Weights of a small transformer language model: MLP 768 GELU.
MLP neurons of a small language model. Each row is named by its layer, matrix (down: output weights) and neuron, and shows model dimensions 0-127. Each number is 128 + 32 x the weight over its row's rms, rounded and kept within 0 to 255.
A block is one neuron, or neurons of one layer that tend to fire together. After each block is what it responds to, as a language model described it from the Wikipedia text at the highest values.

L5.down759 [127 132 177 113  60  98 168 122 147 150 110 112  74 109 135 112 114 189 147 141 141 143 111 115 160  93  82 116 162  81 106 116 136 167 118 129  54 131  93 127 161 180 204 131  77 137 118 100 166 159 100 162 102 191 114 101 143 159 142 109 111 165 152 145 119  97 165 242 155 109 146 134 161  69  25 101 163 108 145  89 145 128 153 109  65 164 123 116 186 130 118 143  96  67  78 124 182 153 125 130 107 121 121 185 128  82 160 125 152  73 114 174 156  65 130 140 173 112  96 147 107 115 163 153 138 123 127 103]
Mid-word first-name pieces. Second or inner word pieces of personal first names split into fragments, often in sports tables, election results and cast lists, e.g. Andre|y, Den|is, Al|ex; also pieces of other proper nouns (Cat|an, Mal|ays|ia).

L5.down9 [ 93 125  48 107 132  96  49 153  88 178 136 106 101 123 136 127 190 148  89 170  93 131 149 127 145 193 155 116  85 146 150 190  94 127 106 140 194 113 116 118  76 145  86 104 135 150 116 129 164 138  70 121 162 119 139 118 122 144 161 147 128 115 123 141 117  86 157  87 118 194 170 137 164 137 140 138 164 119 118 141 178 175 105 130  79 123 133  81 125 124  44  66 119 107 142  99  99 126 172 119 177 137 165 108 144 151 126 199 130  77 123 103 130 179 107 148 127 150 153  83 142 138  91 157 125 138 107 134]
Mid-word fragments, table pipes. Short interior word-piece tokens inside split words, often right after a capital letter (W-ar, Wi-d-geon, St-ag), plus row-ending "|" in tables.

L9.down32 [129 161 164 179 188 107  71 142 183 137  84 157 168  99 113 158 166 104 100 121 111 165 171 142 109 107 105 107 143 111 125 119 130  57 157  99 116 160 185 180 178 165 135 118  79 112  78  72 157 152 139 116 159 120  78 148 136  92 114 123  82 118 129 157 136 143 134 126 128 117 111 188 118 151 100 128 106 131 172 123 155  70  52 142 156 158  92 101 119  89 116 115 134 145 128 110 111 122 130 212 122 155 130 147 126  77 148 186 161 182 110 132 113 116 110 147 163  73 179 100 112 131 147 145 109 228 138 108]
L9.down232 [196 121 141 153  99 108 152 177 136 154 130 129 129 153 100 102 106 131 144 154 193 161 149  87 159  27  92 141 156 163  78 172 163 156 138 129  55 191 122 168 142 174 122 158 128 119 118 137 121 162  88 151 111 128 145 154 119 156 148 159 119  86 171 144  76 150 100 128 118  83 106 190 143 121 186  74 121 114 108 114 101 168 106 130 129 125 104  75 130  95  92 133 118 129  83 116 180 107 114 148 149 118 115 124 131  99 124  92 154 112  78  63  49 156 149 101 117 122 160 115 118 147 151 134  94 171 113  88]
L9.down535 [116 139  91 140 174 123 144 154 148 157 135 131 144  99 149 110 181 149 124  42 136 160 119 156 157 141 108 109  97 117 157 136  90 109 112 102 118 112 108 109 113 170 144 129 172 140  78 110 210 197 147 150 177 105 179 162 111 122 163 134  99 101 117  86 115  88 175  89 123 124  94 149 175 101 122 164  76 118 124 128 104 114 145 110 148 136  67  95 112 110 115  87 103 149 112 153 154 120 162 124  96 101  48 171 157 133 216 141  93  82 103 173 177 139 163  68 166 160  91 149 131 185 158 133 144 125  66  84]
L9.down616 [127 160 139 167 102 100 115 139 128  89 124 100 162  93 157 101 125 123 131 146 149  68 148 154 106  99 119  72 120 146 161 151 131 143 154 132 126 133 130 119  75  50 187 103 142 109 180 131 138 125 110 150 143  92 115 175 155 134 160 134 133  93 120  92 162 113 188 108 170 182 114 157 123 127 156 166 118  86 122 158 100 111 103 146 141 109 121 158 139 206 114 124 144 168  76  47 130 160 120 124  97 143 106 111 103 122 152 133 165 173 153  89  62 182  95 141  90  88 137 152  59 151 167 124 127 119 150 164]
Mid-word fragments in names. Short consonant-led pieces (s, d, r, k) inside split words, mostly names in tables and lists, such as Schmi-d-t, Ta-d-pole, To-k-udo.

L3.down190 [ 96 181 134 107  85  94 213  82 171  91 107 108 122 128 145 193 157 140 125 137 114 185  98 107 128 117 103  99 120 184 115 104 108 109 179  83 100 152 135  99 106  98 113 147 103  97  89 159 124 171  98  92 206 160 106 137 116 138 160 127 111 124  92 151  80 188 185 208 103  73 142 137 151 116  56 142 124 118 138  79  87 105 104 151 138 143 131  86 139 111  79 144  66 157 131 127 155 146 126 133 130 173  52 104 155 114 110 242 115 120 177 134  89 150 162 160 108 136  94 101 149 134 160 150 180 131 139 123]
L3.down315 [173  70 160 197 139 125 129  82 169 137 164  84 147  95 193 108 138 102 131  90 166 161 116  92  93 104 136 102 124 151 161 140  98 124  99 150 136 130 120  94 119 126 150  73 171 122 100 160 159 138 108 115 127 170 144 104 107 103 135 109 146 153 112 186 127 119 101 132 152 162 113 105  93 139  52  98 120 163 123 119 144 140 157 127 161  92 108 149  60 125  93 149 106 144 138 151 124 160 136 220 140 138 148 178 110  82 179 200  66 135 132 197 111 117 103 142 173 177 121 152 134 121 157 140  97 143 131 173]
L3.down333 [174 136  86  87 126 109 184 133 149 121  86 154 102 151 108 223 130 136 138 152 175 124 126 149 152 130 104 168 114 162 150 118 102  96 153 118 117 156 116 172 115 109 104 163 115 149 108 180  64 136 129 143 150 132 157 102 126 155 141 128 157 155 128  86  88  85 128  94 114 117 143  94 129 112 134 106 127  68 188 151 165 125 118 137  75 110 122  55 142 155  60 120 144 146 126  95 126  82 111  99 139 205  94  98 123 154 115 178 143 143 118 115 161 173 112 166 148 102 129 132 165  99 138  89 160 100 130 112]
L3.down481 [130 135 136  97  58 127 136 110 153  98 173 141 199  93 173 151 146  90 177 179 111 140  95  67 148 149  98  93 140 113 145 106  67 197 100 155 163  76 152 148 140 129 105 118 146 167 115 105 133 145 137 100 143 134 122 138 182 175 158 185 121 161 170 112  61 111  93 202 121 150 142  87 130 126  96 116  78  84 155 109 114 130 139 145  96 158  91 174 116 134 132 132 122 100 131  61 142 166 114 114 122 112  84 168  87 111 182 177 153 116 143 163 119 134  94 110 167 111  63 126  76  79 105  90  76  99 111 123]
Letter z in names. Word-internal fragments of foreign or unusual proper names, most often the letter z (Tadeusz, Nietzsche, Díaz), plus periods inside abbreviations like U.S.

L3.down74 [115 148  95 121 156  88  96 150  70  91 143  41 177  76 129 125 118 149 135 128 166 112 155 155 153  84 133 129 172 114 162 144 100 111 138 146 152 140 185 121 124 176 146 119  91  75 132 126 146 169 101 118 123 154 138 101 122 102 124 175 142  94 110  95  98  70 170 146 154 138 106 137  80 159 136 126  96 163 164 191 177  95 159  93 100 166 127 118 167 179 151 101 157 141 163 206 140 105  84 161 142 159  85 158 145  91  85 153 170 138  93 133  92  58  97 203  69 133 153 154 171 117  99 137 142 129 141 112]
L3.down198 [132 191 150  98  89 142  98 136 119  36 165 114 211 111 167  93  92 105 120 109 153 152 186 124 111 120 110 155 132  96 151 140 126  59 130 157 174 137 138 145 102 145 164 124 101 117 183  86 124 138 123 108  81  89  75 124  59 111 142 165 150 105 143  99 148  79 139  60  86  64 154 106 129 142 126 167 108 173 147  91  83 132 137 121  73 129  63 123 134 143 184 119 102 119 160 132  89 130 114 182 125 118  43  87 148 134 126 157 135 117 173 117 100 139 166 115 148 178 131 132 155 178 213 130 159 178 106  91]
L3.down510 [ 78 131 113 115 123 130 150 150 169 176 113 102 143 101 136 169 125 151 187  19 104 137 175 176  98 162 105 163 164 114 164  99 144 184 147 133 140  89 140 155  59 106 127 112 141 113 129 126  65 164 141 143 128 135 134  64 114 106  98 144  81 117 145 132 156  97 147 148  40 155 144 103 144 156 170 177 158 139 151 151 117 138 118 172 122 173 170 167  88 113 124 176 101 135  78 104 139  89 164 117 155 115 145 149 159  68 139 255 124 170 145 111  91 188 141 115 138 136 127  79 145 131  91 185  94 143  89 125]
L3.down693 [186 118 129 123 160  53  89 157 153 122 107  98 186  97 129 121 171  62 138 168 179 139 110 107 115 122 107 165 148 148 114 164 123 127 170 130 148  95 123  60 120 149 185 129  67 162 113  94 203 179  87  78 140 110 126 178 163 142 168 149  56 186 128 146  85 141 154 125 114 128  80 114 114 147 139 139 172 130  76 166  83 155 100 111 177 132 188 100 145 194 148 149  90 106 116 157  93 172 132 134 149 182  97 120 153 167 156 119 162  89  99 124 153 171 103 109 125 118 108 143 150 164  94 130 132 172 126 188]
Mid-word consonant fragments. Short consonant-heavy word pieces inside a word after its first fragment, often "d" or "t", as in ro-d, substi-t-ute, Wi-d-geon, Lo-u-d.

L5.down549 [107 107 121 145 149 138  87  68 132 143 101 133 165  66 118 172 101 187 146 122 126 148 178 210 113 101 143  99 147 142 136 195  96  90 147 142 140  75 142 118 136 173 177 134  77 123 134 126 141 118 202 141 138 146 130 138 160 141 132 111 117 113 155  50 105 146 121 158 120 215 125 124 117 141 162  81  96  90 193 124 163 105 146  93 126  92 102 119 126 109 117 194 153 161 139  85 158 131 103 174 121 100 152 154 104 173 135 173  90 135 127  69  86 157 142 172 151  96 113 125 101  59 151  87 198 143 155  85]
Final z; subject pronouns. Mainly a word-final "z" in names and titles (Denniz, Fritz, Veracruz, KaniBeatz); also pronouns like they, them and "not" after a verb.

L9.down143 [128  93  86 156 138 107 182 137 133 111 106 114 174 125 173 132 119 159 116 112 117 116  83 132 140 159  61 114 164  94 147 160  66 105 160 102 188 107 152  89 136  86 114  54 153 112 134 114 133 105 130 136 107  78 102 164 122 133 135 131 121 145 136 123 129 152 124 110  83 166 133 124 120 160 171 131  95 136 119 137 129 132 117 148  87  78 156 146 168 186 170 135  45 118 147 157 110 145 130 190 181  24 189 108 114 150 121  82 186 151 153 121 195  89 147  74 109 108  97 116 153 112 164 151 167 136  60 107]
L9.down342 [ 99 128 148 195 109  71 149  76 125 189 134  91 144 101 149 132 165 142 136  94 133 149 130  91 118 106 117 109 174 138  79 185 114 138 133  86 102 146 121 123 145 137 175  61  70 110 150 143 135 122 102  78 115 158 144 110 174 145 182 120  59 168 185 147 146 135 136 128  87  95 107 115 173 141  84 140 170  75 108 120 133 147  81 102 117 139 131 136 151 220 155 119 115 118  84 128 109 134 128 143  81 123  85 152 126 207 172  90 118  86 129 130 143  84  78 169 150  67 167 151 142 167 102 136 101 151 135 123]
L9.down556 [140 111 107 114  92 136  90 170 106 193 115  93 150 145 169 135  91 158 148 164 112 157 166 131 167 135 114 125  81 168 167 135 197 102 145 101 115 227 138 108 134  87 135 109 149 133 155 158 201  93 145 157 145 125 116  79 119 123 122 126  80 114 144 164 115  53 115 115 104 103 110  92 103 164  88 110 155 131 167 152 132  63  99 107 141  98 184  62 159 126 166  95 136  86 101  73 150 151 127  82  80  90 120 124 134 148 104 167  77  88  69 167  87  84 130 137 156 137 111 167 186 175 108 145 116 117  86  75]
L9.down596 [119  78 150 108  96 107 174  72 115 122 130 140 188 124 157 127 172 139 122 115  99 147 118 119 161 181 124  73 161  88 130 128 120 153 104  88 128 145 137 141 135 144 150  63 130 136 121 179 121  57 126  88  65 136 150 136 172 141 156 175 120 149 155 146 130  84  54 126 132 110 168 117 121 116 146 154 102 142 143 126 129 130 127 103 141  97  99 172 209 126 198 143 138 104 119 137 118 145 105 120  79 150 151 129 167 106 166  38  94 111 108 181 127  73 110 142 148 102 100 117 130 123 105 150  96 171 204 125]
Personal name completions. Final word-piece that completes a split personal name (first or surname) within running text or lists, e.g. Jul-io, Reyno-ld-s, Geoff-rey, Escher-ich.

L3.down103 [131 123 156 135 100 100 132 120 108 180 128 146 131 166 145 167 106 105 175  83 185 163 102 130  83 144 113 136 149 149 181  85 145 155  98 122 125 205  78 113 156 115 183 113  91  78  60 181 116 149 147 145 141 153 161 106 168 146 121 140 105 140  74 112 148 110  92 128 116 143 136 107  90 135  91 176 135 126 130  60 137 175  87 137 174 102 153 134 168 104  56 177 138 118 125 120 114 103  79 103 120 137 139 109 151 100 179 217 148 113 153 149 127 124  72  93 130 126 138 113 112  74 164 178 150 129 134  79]
L3.down134 [115 127 173  97  91 119 116 122 129 176  83 139 158 150  94 135 145 156 109 140 111 145 124 106 116 132 122 134 190 107 118 117 167 175  62  76 142 138 164  88 141  32 210 128 119 122 123 121  85 145 123 116 164 160 147 129 165 175 135 100 100 167 163 103 118 148  73 115 146  80 138 143 141 144 105 141 110 125 149  96 124 106 150 107  90  83 136 154 123 154  80 136  94 161 185 142 135 119  85 146 125 162  53 126 124 152  95 132 150  86 183  80  87 101 114 139  59 123 169 110 135 135  83 120 189  69 129 152]
L3.down268 [113  72  67 134  95 143 185 126  97 146 116 189 136 149 187 138 155 157 109  55 161 129 155 158  74 107  91 169 197 133 143 178 122 106 118 126 136 115 144 125 110 104 137 131 113  94  61 118  56 131 143 218  68 113 116 144 156 108 154 114 122 114 157 145 135  97  74 113 188 148 117  80 102 122 167 145 119 160 135 106 176 181 124 107 131 110  76  14  86 146 119 154 144  71 137 155 189 132 137 115 124 139 164 103 133  75 143 160 135 102  73 161  98 115 163 130 151  44  68 146 127 154 121 190 136 105 147 138]
L3.down413 [158 119 147 136  97  40 127  53 163 198 158 140 154 169 150 118 175 185 169 114 182 135 133  70 116 134 155 154 124 146 101 137 106 147 129  69  79 167  87 126 187 169 203 129 112 126 113 141 117 154 147 133 166 174 152 161 128 159 114 135  68 133 127 119 109 152 132 194  99  81  93 142 152 123  59 111 145 112  78  90 129 157 127 125 144 148 143 127 175 150 147 102 114  77 138 112  86 145 112 126 147 128  94 171  79 130 133  84 115  94 126 179 135  85  91  92 155 114 116 148 131 137 142 110 143 165 119 118]
Name-ending word pieces. Final word pieces completing a split personal first name, often in lists or tables, such as Nicol-as, Alessand-ro, Reyno-ld-s, and occasionally place names like Brook-ly-n.

L9.down144 [144  93 153 157  73 130 118 112  95 153 109  71 118 153 167 130 114 131 127 127 147 175 102 125 153  53 117 101 116 145 124 164 153 140  87 112 101 159 128 148 112  71 131 185 111 108 103 107 155 150  75 196 177 149  74 119 114 183 111 102  96  73 151 127  87 101 158 117 127 117 133 170 167 177 156 138 132 131 127 174  80 118  89 148 104 104 113  65 118 151 128 148 133 130 130 144 133 131  83 128 113 118  95 181 126 107 143 188  88 110 133 104  60 144 125 135  92 107 121 123 160 154 102  61 104 150 130 108]
L9.down389 [149  91 150 141 112 160 118 160 115  61  83 101 152 114 137 136 148 121 157 114 120  93  61 153 114 132 122 131 118 113 118 200 136 190 121 136 147 120  99 123  94 132  33 107 156 135 143 153 190 122 104 125 132 136 164  41 112 144 114 135 155 103 133 108 137 123 180  80 111 159  72 142 150 125 113 170 109 114 175 133 124 107 104 210  75 175  90 107 119 123 159 145 130 188 112 173  78 119  75  92 106 125  87 134 141 135 102 192 160 129  54 107 115 127 153 175 146 121 117 131 174 176 191  95 125 109  99 114]
L9.down481 [ 84  82  84 141 109 167 121 143 168 135 130  64 140 187 138 130 144 148 122 107  64 137  62  71 168 170  95 129 107 144 167 175 135 169 126 109  92 120 107 110  84  96 135  97 154 158 167 126 167 136 155  89 158 130 171  86  97  55  54  91 152 102 123 124 121 107  95 119  91 135  69 148 187 133 116 135 104  68  76 183  84 157 136 152 170  98  99 155 115 128 115 156 156 212 145 133  86 141 118 127 116 101 106 160 100 132 140 119  49  81 110 137 127 159 163 161 127 130 127 144 150 143 145 142 127 123 163 130]
L9.down729 [123 143  97 117  87 180 139 133  97 150 103 142  75 182 160  92 144 125  85 118  90 160  96 119 173 140 134 111  84 162 135  92  58 180 123 133 125 174 131 110 139 175 141 121  89 145  98 162 138 107 123  84 106 141 151 125 131 172 172 128 140 172 143 181 156 122 139 158  91 101 193 136 154  83  98  93 119  72 113 162 113 149 178 117 106 114 168 131  87 149 131 109 147 140  97 145 126 148 141 192  98 119 111 134 157 180 151   0 137 115 122  70  97 137  84  88 157 130  70 126  93 129 117 125 118 138 136 109]
Foreign name word-pieces. Middle or final word-pieces of Slavic, Japanese and Azerbaijani personal names in lists and tables, e.g. Alex-ey, Yus-uke, Ali-ye-v; occasionally months after "on".